Part of a small language model's weights.
Size: 26 layers, 6 heads of 32 (3 for keys and values).
MLP neurons of a small language model. Each row is named by its layer, matrix (gate and up: input weights; down: output weights) and neuron, and shows model dimensions 0-191. Each number is 128 + 32 x the weight over its row's rms, rounded and kept within 0 to 255. Numbers have three digits each. A neuron's up and down rows have the sign that makes its largest values positive.
After each neuron's rows, "fires on" lists the tokens most often at its 100 highest values on Wikipedia text that the model never trained on; "fires in" lists the words (lower case) most often at its 100 highest values on Wikipedia text that the model never trained on.

L7.gate143:125104149115065128156068152028128131101114088186067106088108169125111118097111098140079121089178108170123131165162127089074132148095127082135103151130111138136181131156139117136141068146166100132200076127115165160058108071141180135146121094131124131142117128094108127125157136153125076143094121185125120165126097178119114147118111164175168130149088195156077150107200112155127146141154057150146114110170130155155095150109159065148117126173148090113124142119120130157119121146103155124187159173096144093142122089173172062159136152127108170181107127073158115052134056129148128119
L7.up143:155090175124094140143084134061179135085110071194099118134109139140122126074113097168119111093136112169113100168119108087081130111120100071140108147176101144149163132148133127145165056151154135140196091135107126152071148075168177134127124105132094094159129145145097104146192106142153041175084133165130132149145104155128119122088082160162150137112097187156054134099165104160156147122157053122151100141182126138187090142083137065160149102169142131115109119090106131137140145120098154137171158167091152116155107066127198065153110135112095183177120123089167124075112093155145147139
L7.down143:140174144150078134156121104104130063098114087160135130182117169113131166087152091096095150132189158106137122165133153129114127081105188166169119132183164125122134187106089113125050189100159137135154139121165120156129143149141113060168157106104130148146122216097120119130108092092141114110125124057137130138159144128142095086081119147163139096127136110152125164154068133109145109104084093161152116095040142100106176150147207112125146168143105140102142132105106138160119140026124162128122122154068168147082108099096197137131111096144168137097105105081105188126095071149147201161
fires on: "3", " on ", "4"
fires in: "3", "on"

L7.gate570:101120160076099120151078130134086213180163106124136126088135110095116140086106079083133107177152144086221128173169134091130079151138124134125161102142104198169109163106126165139135132110152126112105118166120087117131091108087109118160142140121135180162160119143152198107159075086097131085133104083103166144126149162118102122128104146184162143120129142118095108140128115145188150149085158122114131020172182139163136124139146177133179161165095154112109126137041155167095143142170164121057171110071132100102161078094109107185132151129132084147147142132149129091124073098165083148
L7.up570:087108164098121146197048105140097206144148152135130163058175080103100100066088078115125098131156125095198137160163149117155113111156151140122165122154119184142128163098103149143140112118122143102105150132149083109120114132053123130138150119120146157181118123125143193133149088075096131102157106095096185157164157159083138084114070134208110126114111125119081091143091128169179113178103168155129137074155192135110106165105102145164184144182101174072131148101055174145093154140175154126113136072100138112140185076098124095143109132112095125149136135087116107108098096100138103154
L7.down570:114063144119133115116121144123135141132172166130140150116140147096129124119105094109106149141190156142207088101130118129126102040174113129124116127157112127217072137097120105125105127078136184183092161107127139147144088138144125125148169064095192135137197162091113168080124108124117144112145072092135096156145170053107118100055094119202130157140075117171102103168107113113145094203027189117100124151150170116112158134098144111139191095160098118154146108157071111149106125085160132178164132150131146134120105134137101160125129125185138095151141151159099151092173157128188105139
fires on: "9", " school", " established", " founded", " opened", " town"
fires in: "established", "founded", "school", "opened", "town", "built"

L7.gate668:113141146087105127095131191175208160115166101128141074163164063104138194122133167090066088122103208166142108105119125159151179115134154063112116098130134138132140123147142072149083129153092160083172135124172146032152109193125149223140067122158114114148143102145126117134146149070116148085141125106088145099122129077115110114166154129073049153119174151153169168101098125125145110108178102109117113117152123096166139126148142160113132150188151107126172091155152145152119084123111154124148099107105088119086115089154136121159142177127127206063107118125162130142114094153118166171
L7.up668:075077124137094143164137135105122151148152134146140151134152156127141136136155131155112139103174174118093110181111123133102113083127123176145190188099154087118182094180128126145106112106206131130183103133148165105106179107041232149160108087069164159156153100136110095114100100140153148152100122139164080165114164158095121095167082127124069124129172180119090147130106105124159153132156131163116064117127109122101083164113126119125135110165121079079108111140092126137170152110140159177126065072130167132165159140133061065155060183111112123174137181154081100129126183132076135104
L7.down668:137134152152144179103141152101133130148111120109089089122202163127160155109118125087144160094154205078134129123141123077081107090132151159116088133111107091127113104170196151149144107133181085145151121147138154151165140089104158175124117120085075151159127119118126135038127104158119059178116165179143145101110155082108105113152116101072100150146080094144074149123104128075104156120171129126134126156114090136130109170167133150069154096174152113154200019155145136059177157179126118114153093119179146078141105175104114114139144168115088082204101185118130127152137138101149156165
fires on: "A", " a", " (I"
fires in: "a", "awards", "at", "all"

L3.gate110:119157140125122189165095163145107129141173144180132099086110128097170100082124145121095100132160143089066187173164119058142162096115152185159158102137066117190122155197165073137095142151103159114114085110107128023117087147125127128153129107126114140102128143068086168209123095087117127121183185105149138106135154161094145158105118159149153146086159128120147172112146064154101156106106117075112146101095100110158140167144138206183190188153117154138134111120147134156116147088178099101151133134125160137140154147091144129130076165178151142077129062158127163107121143123143085095
L3.up110:091147145135136204140103142133055119125131151180124093103135135116125126091159121102125121124182164103083154190178104071146144056106118178175152112162081099100100127184157078149113120183108116069131110121109151037126061173081135129136167081118104147072150103085141166201113123101111110072181181130185140135129138152111119132087146195113163132090122125067156156107122085122108163163139125110112154111124073118143128181124112207171180150139102196101107127132157108155139151103157110131145141150091111123160135156120138124109102150194131130111118051169091117126130149115139097097
L3.down110:131124087094084153124142174125117124095151159211125102084134158130174115096148179161121154111159187148132132185177143125149131078106151178149158110158062105136119117111080088161131170160106130061078078091157178082155071090100123076154194080089109146095178167096128127190123164134110148122138168164175105170150167100179154105114124146119157144118116124142125120138142137175099154118087164147105134082114068116108201112125130199148180133157088166123127095096079103181135082168159128132161166142106111144135154198128145212124119130170106144112101133105161160152124165144110114117
fires on: " form", " has", " make", " Form", " had"
fires in: "has", "make", "format", "formed", "form", "formats"

L3.gate452:150094091073161144133147169107144109109148212047114071117160172044118098209065183118182089112099117138083077066130165198098138152139083149108119188157097160096068095131057091136118151183106117117147129116083080142114145121156134082189080087122133135118111129137124159090093133118128131135136116114201151116118117146135077162140118116104117131118126118141158113112128149112092166094134121144098107065110141101138203114147156132137108130129090150091161128116165117161121149077087102124122147175151117153075078118113143136128107129173135093104111133137133141123052081131096083193
L3.up452:173080071123156123138162138125141142069177186044140097112155140065191113142098164150158126126102144147076147104162121160133131147144084137131185205184071117091080109143077094108154184164115137100113122137128104155163116123173166128177079120090155160111107134119127146132153085126129119152115091102165149063097154148098096164118161136059134085121098129140112140093161129125087145109142153135123126101123138078164163074125176153111110136159072123046194154147123101160151186119066067116096183119145095169094135074159082145141132123136103108096104173101115135198109115120129117143
L3.down452:160078121069207113119147128172135115136114201113110128093146169072131099097135172108118075121166171121102160094134092162173151136148146136145196127196081149134027098100103146138133161165112138111141139111032175134127125113095139086158108099098105135137082097089127138107142083105084187143106139153243133181147133141130064143122160103114092126140111099115134098085181133073043132104138158163087114146121111114153175117124111133141158147139139137088110146132135116146202134096105109123141140105069102114075129128101115190127133116142103110124162110125150102108083105109069136156
fires on: " would", " may", " will", " could", " must", " can"
fires in: "would", "may", "will", "could", "must", "can"

L3.gate675:124130116194115134178126102102106120126089174138139093126106085125075122121129100127137183116169141073123150128158199120095104131194128170115118149113152111132130103119167156045092159153125115117122197162109136162131135115118174162120102119126161141091161082153105146138128124109159133198171111130126125156183123160128159084150101122193063119101087088114119122161188130064222110135074114131105107122101146117176118194159142167159104127143065120107118107122130097129129101102140130066108126057151124080077194147218072086090126114133088178148128119118109125133140129204103163148
L3.up675:111136092188105155144166099134130086150108136136138106117096143171066116120129095125194111096203154080136154125132148139114118122184099203133104129099121101128108164093164115077093155112163079130128194152122135168127130112127128131140104117127182139086145084164091118113113178125150135225195138134107119145134088142129169101155137143124091123122068085121113099159181157092217109136048099110095118125093133127153149176180112187172127139129093124092111110110143120110131116110120130164128129100180083129110183131167069045103115190160063183098147152102120098146192110145103160148
L3.down675:085104085151147116121150110134102123134131149162149136093060146176110105115124157130184137131145135078158205120115170117151134115205114162137156097073129121155121133089147178122126172113149126154119181123107170154135133131154123156164100102104180155092149114205068123152106077094148130146150107136174134139188140150130164106151140116182077125125109095106109071172169128059204113106094068084105101153108138165175173166192086155164124141148092123105125154128110142145137083092099158082137148136134080104074143155150078082061158165157139194151131077110162074106140135141123143199
fires on: " ab", " called", " fac", " estab", " der", " known"
fires in: "called", "able", "above", "ability", "known", "derived"

L6.gate701:141119152152130117132168113113104111143085139133141144117126133147157139109123075143187126230130145088096084179118131162157150106117118123169174161167137135116082046120094131080103132109100078134099094125205125095073157135157042110182121127159199149100114127134154102140092216110154075113081163141143109175081123043141106156155127141123101167170138196099126130082117106121063104181148132112113146113147121150131196090141169093159103138157134166132121128152163164116133125139157079101092128139112133104092153167116101126151109126194101192132156153151186122087080111088128151109
L6.up701:122063123111102137044115100112204140123045136150141129078036131103152112120022103135119119156133131114164115203158122102105104128117180109180214132111147126084134137104132134075184136164092076158079106116139124125107109138109138084122118138119162134075102110143131136189159168131138112083118172138120136142102125052150089104158120144149148144114139128133125145127151115114138198157118093119102185102108108116139177104099217160163095087114172118142148164113107116094141092104122079160141164159114155119079166129136134148133106140145146152125082129138200093139050138115174136100
L6.down701:132120080124154124138120084243116123141099172146058197095166154156138112079123096163177134102137182130075062131158102128146194154106174113138160153144114128129096191085119185131124143128154120136144111085128146143116136127196105068155063140157104135146138120089133071146090089123130095119130116173105108163139114120117098179138136124120079095137143130104090108147115154128099102130119183142104142141183149176159152065162154051177119099153116098082137227171205106119119119163116110114098102115148143187156177095120113177122121097096131162163160078108131126102129159121104126129
fires on: " that", " Ag", "ery", " she", "s that"
fires in: "that", "she", "it", "which", "these"

L13.gate597:183110120182152082138169208113162060095156104090105111120110086117196086121077117137175093130121087077177156132148141126086157147189147102135160158137095147108082147134139150104079113151139125123119117090132104069147107095102134107140149105120129066148082167187084101183133143096140114179160161144189147124070137144114121079135120124144112162102136074089129122137094131115194148182118148189148094114118170169132132137080107122141167131127136173109171154164145104187112139078157113088051047157198119127166156127129135163142101131191157124087101104148107152127095171138148134168
L13.up597:124066116128120120149174125162090117142122177138086143152108112099125102185121088096136109144144115172095134121150186191132153065102111143174144125162153136083112091152139093088133117128083119168102124082059151167155130133156159126078147167164181078175104175136087140105149175168123119170148135136151146096136150108156110125180144200114101128131125079145140186149126138133112125109109157111101088166085129110067049141169116074154143146138138087148172137103119125134089098102033109151045112137210150152131121138122119140167110043114096073090122132176117085137131140095149193159
L13.down597:133146183087147123169106125186124151146131106159116105120156108120118119121168130120175121130181181133122133097145145109147173160205071124066105175195090135140115159098136085099132084164110128156113122113128086145134113134088167165152144155167138106141121191158137183096121139113097136147138121115135087121191142153156183141059146163151100122129135150171129108129128113143096149096141138122106142102107055180144102102135113131134109135131086126124103085139122091115094149118127141116143127146115171133064179087134108132023169105079118128156112100204141051103084111146041062239
fires on: "on", "us", "or", " later", "ince", "l"
fires in: "upon", "thus", "later", "since", "or", "yet"

L3.gate655:148104154154105127137175187147141144109092124117202098122152144091155120175136127142130109108165091077102103111169108065117140184148126140103100134143098124133054190147106126148097121146134098101201186073108110112084064103099064163109118157122129100116109154130092138093148158106102155137142096125193092073078137129124130138123146176102120074120149126124188110134131151151099114111187189181101170064107094079214136120093092083120067159116141129092098179092131134154082128094092092138169082130155094148059143089132142134144115085147138177084125148140109148108135129110164063164
L3.up655:124114142143128152111187148113142152153092167133184127122161172105154084206138146187105059083130096099113096129183093095135105137154149124117139082146091141116080167201116127155124123133179107143183174077064120185104079117076121127132109146103130093114113156104098158081160160110089182156136123111182119101060166125144150140133155198121097074126174142121155088114120174125094143098184173212076179075125094096154136136109110070081089156109139152140095152107088148135126127133107111136168091140160136137084122097107087119182115112133165192153114155131117148089134145084155083117
L3.down655:097099083049168053145155114122176100126104108121136100184148127175137147147126088111053129115212163122106140114117006130135110108161123122181161120169126114117135103131090160186124186142131110134143152121083105126117071125050136138144134109100089099101133147174138145072147157148085162192124132130157142116107153076146128099086099084079090161170146132148101064161165116101071139144128212193081120116131122127167146101173166096128149140160150131136160106141131131153113102150134140090120102120104168118141112110154079164156075080099078162129101116122106192092139118126118141123
fires on: " would", " can", " will", " the b", " a b", " could"
fires in: "would", "will", "can", "a", "could"

L3.gate402:116129086115090190114178065125142170179065070127099117160128167159130101125104119120122145101161102083170156168103198123103194077100107152109162094163140117135165139101162083099133143119133137141153101115122140076102087087079138129126132118133095167134127124137133095214096085111153154134149115160112165114141153071104188140201094215123067137159110137105092138134134138155134138117192180137172105120135080103123093189124107131087154141158101137127149142084157156181121099179132086102155141100152108176116138099113142145145111111067135134060086184142126150184134134137051115179
L3.up402:097151074104111167093188100129153144151079091144082129147145173151159091129086123141180118098110125088194122164138154127072186090121116142119157103157119095138147159070174086104148147123114112159182103102165195077101116057078154189135125144123055162133114157083143089211108106095147108148121139168124186162159135076137175117193119193135092109158109116134099140141144117141125116143131166137204098128147123115123092128116131128115147143144140107090166164088123144152114127185141093099141141102122100185123126098114122155134087105099084139075133210114129115184159143138035128157
L3.down402:118101092118080138107147114122162097165077111107157114165101178214081088135130125095169109101097107137117116149122045117091169102138141143098115109118149145128140134071126134151161139112144128138124085126102187166119053132038162136151104130066076156112169188121121171136102129131148162117130111144089132191138165123145210162149070175122109097132113144173133126161181153111154117104140156109172131162167087123149067114156090093119125123098124096155116124093111098134177103137117077122196152081132111146142159146141174176116121020138136127082171117140167090158119177091076089152
fires on: " during the", " during", " After", " tour", "pite", " In the"
fires in: "the", "during", "after", "despite", "tourism", "tour"

L2.gate220:129154065072145147117140070109109165097116112159131126120111140062191110050104130031121154169140148132148163157141096120118151109107182162159135124178152144149149160102157142091132124174118104069137080151161124162118134114054103115172106185155079147129089158109129087153060117111128133111143113174149075097098111163099123142083144115120175095161126128132153150127134127059080150143149114083214148122087097144196143173086160205142121142107118167117139104104067150085166104111142100113161128111186154129118148124084149109091107097136129102129128146154111166108156158177091080188
L2.up220:157130111102119129145125097119073128117103129094105147122147119124125149120120164179100166160098163131142153160180088173173152096110150152129107097084133164114189121157089139158112167135108044082088079111181115090082110115105134135109114104146119133128182176061163089157132040103168094089171125147161115151114083164113142131118088125140115203098099092148172118120103127076123165166161152100140128090120151181096192140145141173128179116168138160136127053150117175095112108166120122177166105156176146111137095117045101093072061114191168164138137102143156086063122151121125120127
L2.down220:107096123084125116169138166190092099098167151123111106148128121111198127048200102174128156156163161134139178117144082162110178081131168147124107134154141149156135110074112120129143169119128105124124133110092134095123121073130161112112082102126099110112180202068135114171178050097149157075188151117197103116132156178097138141112108154136124175129097106177157099080160112089089167140170142130120147073125154161110173130150135170141090135187215134135081104143116125146153095165128185136150091121150126165136116123100122173105088123181145177111165113113174078078117101140162143180
fires on: " had", " has"
fires in: "had", "has"

L2.gate547:111101125162102128119137087152140109151059075064132141142195177118099085142134081184193160125080117147064134068197059148117163129123098154157135165176115148083102158176121123080112145136225111155137101149101154118065184124111160102090137170114085179067085144126118116144080085191186162121146154145142154123137124053098124071137085110107113114086122155134145091121117124136136112081103145119117114165122141134135098138117152148173098030180079122140133108110119127146117107148113104115090141122153164167122148138117103131116085137047147112098151152121138138118093142116073136104
L2.up547:126071121150109143135151069142136105164082115146151133168155143107086109109117045163220174108078099138122085061143108145109146146106111193158101131155142149065090116168103113092147123105187106171136141153113121109103143110120166088142110142094063199103106161138143118124069115132191139144119156128168142119139132048113148031147102101101089088102101157166117126104100106180142138094092106144100167152105141122157104143087160157162153047173115109129150112086085123097137126115151079100078117113148152163144169130094140149128144093065132108069175159134173096140129131127065125101
L2.down547:093082180137113082148088121115130084129090146077155144141131146157103125163166110168174125089050119113096146081117076174086174128107096144125097129167108098128059137131078144085138105101217104163153125145109192105121137128141152058121128152144097166069127191142131132175101147165192155107158131151176121123142148072097178065139154100103157096127098175175140057154158115165171117108128149082123138169127092137118099062116141156174089057133117112126123120090131141139153111162127083119100126134144149191130104094087183145132123062086124134090160146135145155127074161098090144142
fires on: " After", " before", " When", " during"
fires in: "after", "before", "during", "when", "from", "until"

L3.gate613:109147080104187116147121116112098081126103110097127066190118090062132140144174103137162123155138110105141146158129090164126193124128180094135124160108185107140142171184154184093142082145076156127149175113101119096106152134124114042171112166125092188190125126118165163086099107166153113157111155082147157134120127140109150139133127098120166099095134091108137096149100106095160144124064131121078123135147116124109168135222155125162196126133136166059123172090114113109156108198114117136127099115155166095143136076142042059094101142134159119074147179184147130136100158167089129147
L3.up613:151185088112165120162129111138138087146068118082153074170121134077118173127146107147126087176163120133146128152138082159138162139124197118144140099135147111127130188169154165072139096096063113114130131144092119102133114136118115045129076117094054204137170129100161127060100174152126158154122155105141132152160103122119130142129140114108146109101147116103172056154139126121140138189078142118093124125180105099085146140219151153188145117087116145063111153064132104106149134195078135173149108116102138125119142095181044103100126137131191161079155169128119144103104134136079176135
L3.down613:119241156178165089101113133137132088122115172187159085104112102114139183113151124145153163154202108082129126110125176147108143082107110147160169067174164127176111156112143168113158111095159153130097155113110121100172131117114104124125097098107082151086128147150150153105131114147106126113131146067156135134106124097103069121124089111157162126130127133164151066118104123142169153211061158080046099179158088187155176092185137098156122097184163149097106174096086095138161120157102122145136143121068105063157173110135105077107107156085139152130137161130106124085091116134077146151
fires on: " sent", " known", " appointed", " called", "ferred"
fires in: "known", "appointed", "called", "sent", "referred"

L3.gate231:127155123120121124130163079151115126076123124128148140080113135073127099161103073107148173176122121156172123164141095155121113146188090126134085164164105075127101190135080110133135110105098050101144117176135134079118150102136065141203122102089154133119142104106150069118064171029126170105094092090146115093086098091038071106148118131113079107111147122094165114127117077104147144132167125095155145089170105092166146116139152058162127124082091156144110139148111126126134090133173108136181109113190131175127142102149092152103151089170205183091147124128113161106159137076146142117
L3.up231:150170134139121160116155102158124119068117135148165166091142139087124119130111082102136185155101119137158132171113101155140102095176103137133096141173111049113095202132088114114170115096129053111153128173131139094109140088149079135199105076067159111095137107153140095128102137030115170074122105097146131100093111086061072102160123147099084096103132113087169113108129066075154155112150141087132157086145112075157153131136146067174148138092082140161132155139086124126163090159155111158191128135183116189147154114136123140086150111174190178110164133119089167111142143079123130096
L3.down231:085149126126132093155140076124089155112170112118085156138154119114125165142110079123217173144105125119135161138128047178137099083144151083173097105149125086104086141124131102155129088084095065122138087110084107123118190153156092112176111130116120189111073138106141135128108105055149156107108110125171161117119126085059097118079073078110069127202164133108125114134123118092165095156143177095132134097140114113127137141117138036090173137153129100145085160111124171141143133177151134177147072148107136181101138128110071138151120035144146139170127106103122214109145122117160111086
fires on: " organ", " national", " state", " military", " new", " police"
fires in: "state", "military", "national", "new", "police", "personal"

L18.gate579:116125101122151117163152122148161093119110144097164218136184154162082097138125126158114151121113162086111122106153140144138103106159206170146166194129133142185140162076079147075125131148175100119123119107109114132103129113140089100123118163078157185179102100139092165113172111131138128137070137104141156136071166090183131224136182182129209112182143154145142130060108129181138117113139151149141097170097156085127079126148148105184144101059138129097136173116136098115073128115105134100205133097105135144133146124163152130154196108156055142151071096131159116128111138191118105126
L18.up579:175169128194072141149074108127127132108116141154103104105145126108150131132114080146110191108087190113137101169111129167190068145128098167067144131134122103161104194092137105074122136156156185129186165116125185121117121140084095119151130144184183138158125149103137105132135124120107111121156112086128100129185157196113118145146121181073097137142050172110130188130098155093146098108139124084183149131145104111067093097118150076170107146137151127103143133102142142117091183129139117084133072100096070194120135103132103146102046101166141135107179153090216106173094123136145131161
L18.down579:134161134161117075161106155154107101064089158123192166135096142130078106121208118109091066156144113181114104160174175097126120140124094145167179077139139141134165156115093120142105069148121129127130113155139096090152191054123150115066100124068129120157124133144129184087138101147126176108083080115141126158129114103173133186110096146138106172127165110154083123127120140147113180082142184118165116068068116187157097134157164100124154084062167168129141126085136068130103096089103145081100080127182151088114167113118124108070151109133087170146066168142117127114184093119139146127
fires on: " and", ", and", ") and"
fires in: "and"

L13.gate513:148124155127105099111140166097122116099163097079112102124120112133081178129147137122132101161186137105155148123137136142120179114127104187104177128117114148080124116128171172141115136116118132106134201119121082078133204111156112145147110084165154177172122148189114125028140137091190172170115105101133131134153112135107112070071128085107088144086105123134159040133111079053114102081073158127143181116131103123122123111135160183115094138125160085128163064163098093125130164159108095130185131130113131135138194132172151136103166114154156114079223116130187153153160133209110132125
L13.up513:133103108125137083151096174148095115152075128146133055130149094118143147120120176086164122132214115117117054105137123148132143122128156157189121124138167134145162157129204148091158181128107140178098147112118133118154175122125121153190106123143060132140146097166143109072154105139074145129096110143115120166164132191124102149099125129101093106135146083132144090141120060163181151140081095071071179202137104108112092170159132157174137165153114164154165112101097099101126115170103167129098100123067107116170161064145118109123198155186071203106150154159146106118142163148100133189
L13.down513:120141214132130182120144128120120034081111189128142078089093063118133133124115193192153148126162134121134169162108134101104121186036124137186148119164169118138112144151102154136095067142116122151132123172091108204152111130140106155126101154111119176120142119144149132124119156134163148096080110091187129129164125177133056111144098116141175092120106114171157115140159152097149159158121108174043142142164098124105070122166158091077145114146161131111121213218142112112131074106077138132120127089145154130055142117150150106113125114133148112130134102091135110126156137110054107113
fires on: " called", " as", " known", " known as", " named", "ven"
fires in: "called", "as", "known", "named", "included"

L2.gate718:102119073049119130138188135056151157089089153069171084094165131102134128185153087112193124106079117133094138142136128120122131130135142167181137131198096123086094109144082112145123138160114120118151169048093146151096068142129147140202081147133156118138113124098122148127200128180111110170071097141142110074071142117135144124117100151060151069135162171133185098100101145130163124119125201116126155072096115083120150107162120081114120172108106125115150167113128165151138192092141139082129128085112073089113138173162125106198158085113158128073136133170173117116127129105127144121
L2.up718:148118080086138107127240122053128154149090176070126090123135128116101145170137132111171118122077115120097093143194159106089114128130133138160140147204092100093104081105058075171102166169160128153109136084069151147131076194096154150159085118131165111142107131126099145130192150146118180136078145111157140096083132046121148167145099092093145124136173164112127112122115158119150121148165195144113187079094139109164143113177140093124103169112118092094154139143123150119168156085129115062126155089105076087115131166127092114158126106119152109110115112204141136067128143088122129112
L2.down718:118113162154187135136105098133151120137079130152105150150142148153104069112106062137081120119179152140129101096093054179159103173156129142136124130162128123120094108137070116143128169196154136113098141146097059191110120122067161120135155088122089102143088136101133155047120095104122174093120163159182200187115178097146089068145117058178130149159074073092133090156154147101062085156142126138133118139100153130170168131105153154085077143066131086126109122178154081099138112155104133075178116147121164081088125112110096196111102121135094103139086146114104135100118155119094119106
fires on: " would", " can", " will", " could", " must", " av"
fires in: "would", "can", "will", "could", "must"

L13.gate637:068132106108167111176126150103190136130133147123142071086116098117084137152156136104107143172149107128079135187118119103105106116098119114167135093215094118106134120172158106131125110122169114134121132122188173039151083101191159130082120157096114197104149097112116131116112185096101169200157118144151137099162076084116101073172167151038096080066151114115135172133083103114161121090173131152160108172111081080138118186144121077108134099121177127070150152104134156117100105130128172103109081133153118180093163157106115110107095142048105130130114156168117115148148166140152142152
L13.up637:043138124131163120123133112058188093128086136079084114092141117145078130087143120084094163109152117058078152162157135129137120081096155117094106111146175117175152123162113106148084064103112116107114108115168118077145114116114164091048124092118121127156176073093141104122121172096089137171157144098191133109175041123122105116089113092075117081080163131156143117090108123129115135101128107178159101148127129097143120205110125096131103089147200112142170163069149133132154072112139150128121131078180132183110148180089136097103121131075149083142105111169144138110093126138157144052
L13.down637:112122114106132129071129187181131118086177153097179151172126109124050067173058078143147033135195131109141103158146096090158102144159151133145079137125137102174087152170152131151118073130152067101089144079075166147117139122143121130089183153152131110109153093118060135154171109136086125147132153142115104145117120193084096108121151140110084112093127174151106130106111101143178127177071040137128173150118134168080140110087094146151190151111091083165097112127125115038111145108118136193125112157107107112138143144174121155135116077117109138128143132147128146118117159104147149065
fires on: "A", "a", "ular", " of a"
fires in: "a", "at", "particular", "idea", "all"

L7.gate33:107105135147133118163100131080112102165171169119152111117121153171139111115097122095151121073136111114106186171138139165114121142107176112085116153170168121147168172115125123186131123098163140120176151176108121110124109118145106120213124141096123200133128109119078081117131146135082119107147117096076190157156168206140148133137161156125215144098143123136118141053097154062173126162048152118185155154134138096078105129101098159125135120150121204124124135100144147184076118139102127159165181232077156129130137191085096126146136125113122130141118079182067133175141111135104098098
L7.up33:155132139139148135119155087104105167106126142166140098154074104173083107123075097089131211030130156149134098124129128208086100130134174142143177117105113123110179156164101119145148118169138072166154100095109059162153122141118130075181112156147068083120144154154094143110085153159118176076141114155094159153108131185162123097127150106144112153102174111090170105064110124100157112134102133064118126157089090101093109121140127131129137163211110179131100090043164121098190136140153143142098129182119093118152099181093165140096172103068136134095129077139127152093150131133137139082
L7.down33:169149164124091135116168157197132121186216134122122147125109191116183135095178145158142172085097087146163184105180119180126159049123100105125084122134099080112168066109153136091126153077098136130106095154134146110076128138128168151138111149130138127162137105176125133079160108155085110173119167083090128136146149155099084109112116116153159117073027085115075167162131079081135087158150119155089108149130143187096157147075088123144090132153143170118154137080133132084125112161141114115160166154099136109169073165174186096149146075129117153155134167134139080116179123124101110123
fires on: " election", " version", " song", " release", " review"
fires in: "election", "version", "release", "song"

L6.gate761:165110194102093110142173135150144147142061129145117120178211143171172166130145108136150121108113141147149134180148134116117124115149107218095102098124114055141155160128087128104131120025106151110124144125148101099101102132111117104168155128102181105192136122074130124119131211149167133153141175102120114125112110146107084121164179064094132111093126153168097113117155109098149187164128097127107100079159228085115170108126162159142181131115102122161106140100114223094078160125155141149125185107094135129104136107179149067153104140117189133100131090103137143106140129117150186114
L6.up761:178179171189093091163145139134121120135069112118146085159191187160166104134133151175187130165088143126175107142083127166106137101185118204111087120111068105109088115131077175157132138068158148123132119087185048126079075125100087118140157149102145167194161146125138098121087139100116131137119108118124167171077178130058107133150152107085134118082104147175094125110132125120170130121150157119132150093132142101141097154073143209145129130122144110114070134085099133140094103105093167158100166062144150117126151140126154071137071141120121108107126097099160134083079093125130195155
L6.down761:145065165146128096153090108162171159160129129160163110137164151138127183035108121187132118108102138166134123115143057186143152068147118150113114162088160129161104151137108113104099128115092155153098115115128107176153157177137077129145087120065211115141109112084160142125152079138107144062137128129123132143170151117099108045101116093178110130139095120146090132088130112094116112159158147154138195091122170150096105111120156156141134171142145130101058137144140151093138173024136136125169179102122120143162139128172143181080096139156106097161186078164099182070147067142135132102
fires on: " work", " school", " railway", " town"
fires in: "work", "school", "railway", "town", "construction", "office"

L16.gate737:125104145156164074111109120077092137146079143144117145093131168084144130137145148149102143078147115111113179122120126074115125106101091126117064089110148106114079102196087156147125127063103100109144133134142172121144131177124108107104089198079131097116047148096158115141156078131132090215108116131134108118180135146178154110103151178116156151160171149088125134111091140104117147142127095113095173125119150102124098149086150080187175116153147154103085123143137150161091095133091113205068081144100049158153120051141152105207157175150147064103130130151131099110067176142108136087
L16.up737:170120166168127106151106176056128142184097126135106131098104180110186101116183108114112108186177108192105128143111122120091107167126121140159168119201146092098140096089088087098115141130113162101132075136069123105082088111101115060076131121096156155124087180087080102144146089121168089159119088136139203127116055145122154120112131083094197108156193172108117107123148147149139133106111106124128094113117112082228124135108083158118123100108086131096089141141136150151090085089130125123114150176147073134122145067157125067136156137120145146146158160172049172128094138128115117118
L16.down737:141097140174145187125084088079101068120109093124152114080073161104131199156056140096113101111209155108217163164139111120141125088063070149094112179090121172121119136119096116157127161119143148101151093099081210099097146132111143079127174188098120144112111126106100110079158059127160116100138097138083128124108070093153142141120148103109133108169155136106135122120114138131142132143049136091136139113134092126108175133123116140156112137098137209123082130133130133155111094051111167133108098178111068135162123041146107130102173099142118128092172152176132176151087135131143125120
fires on: "3", "2", "4", "1"
fires in: "3", "2"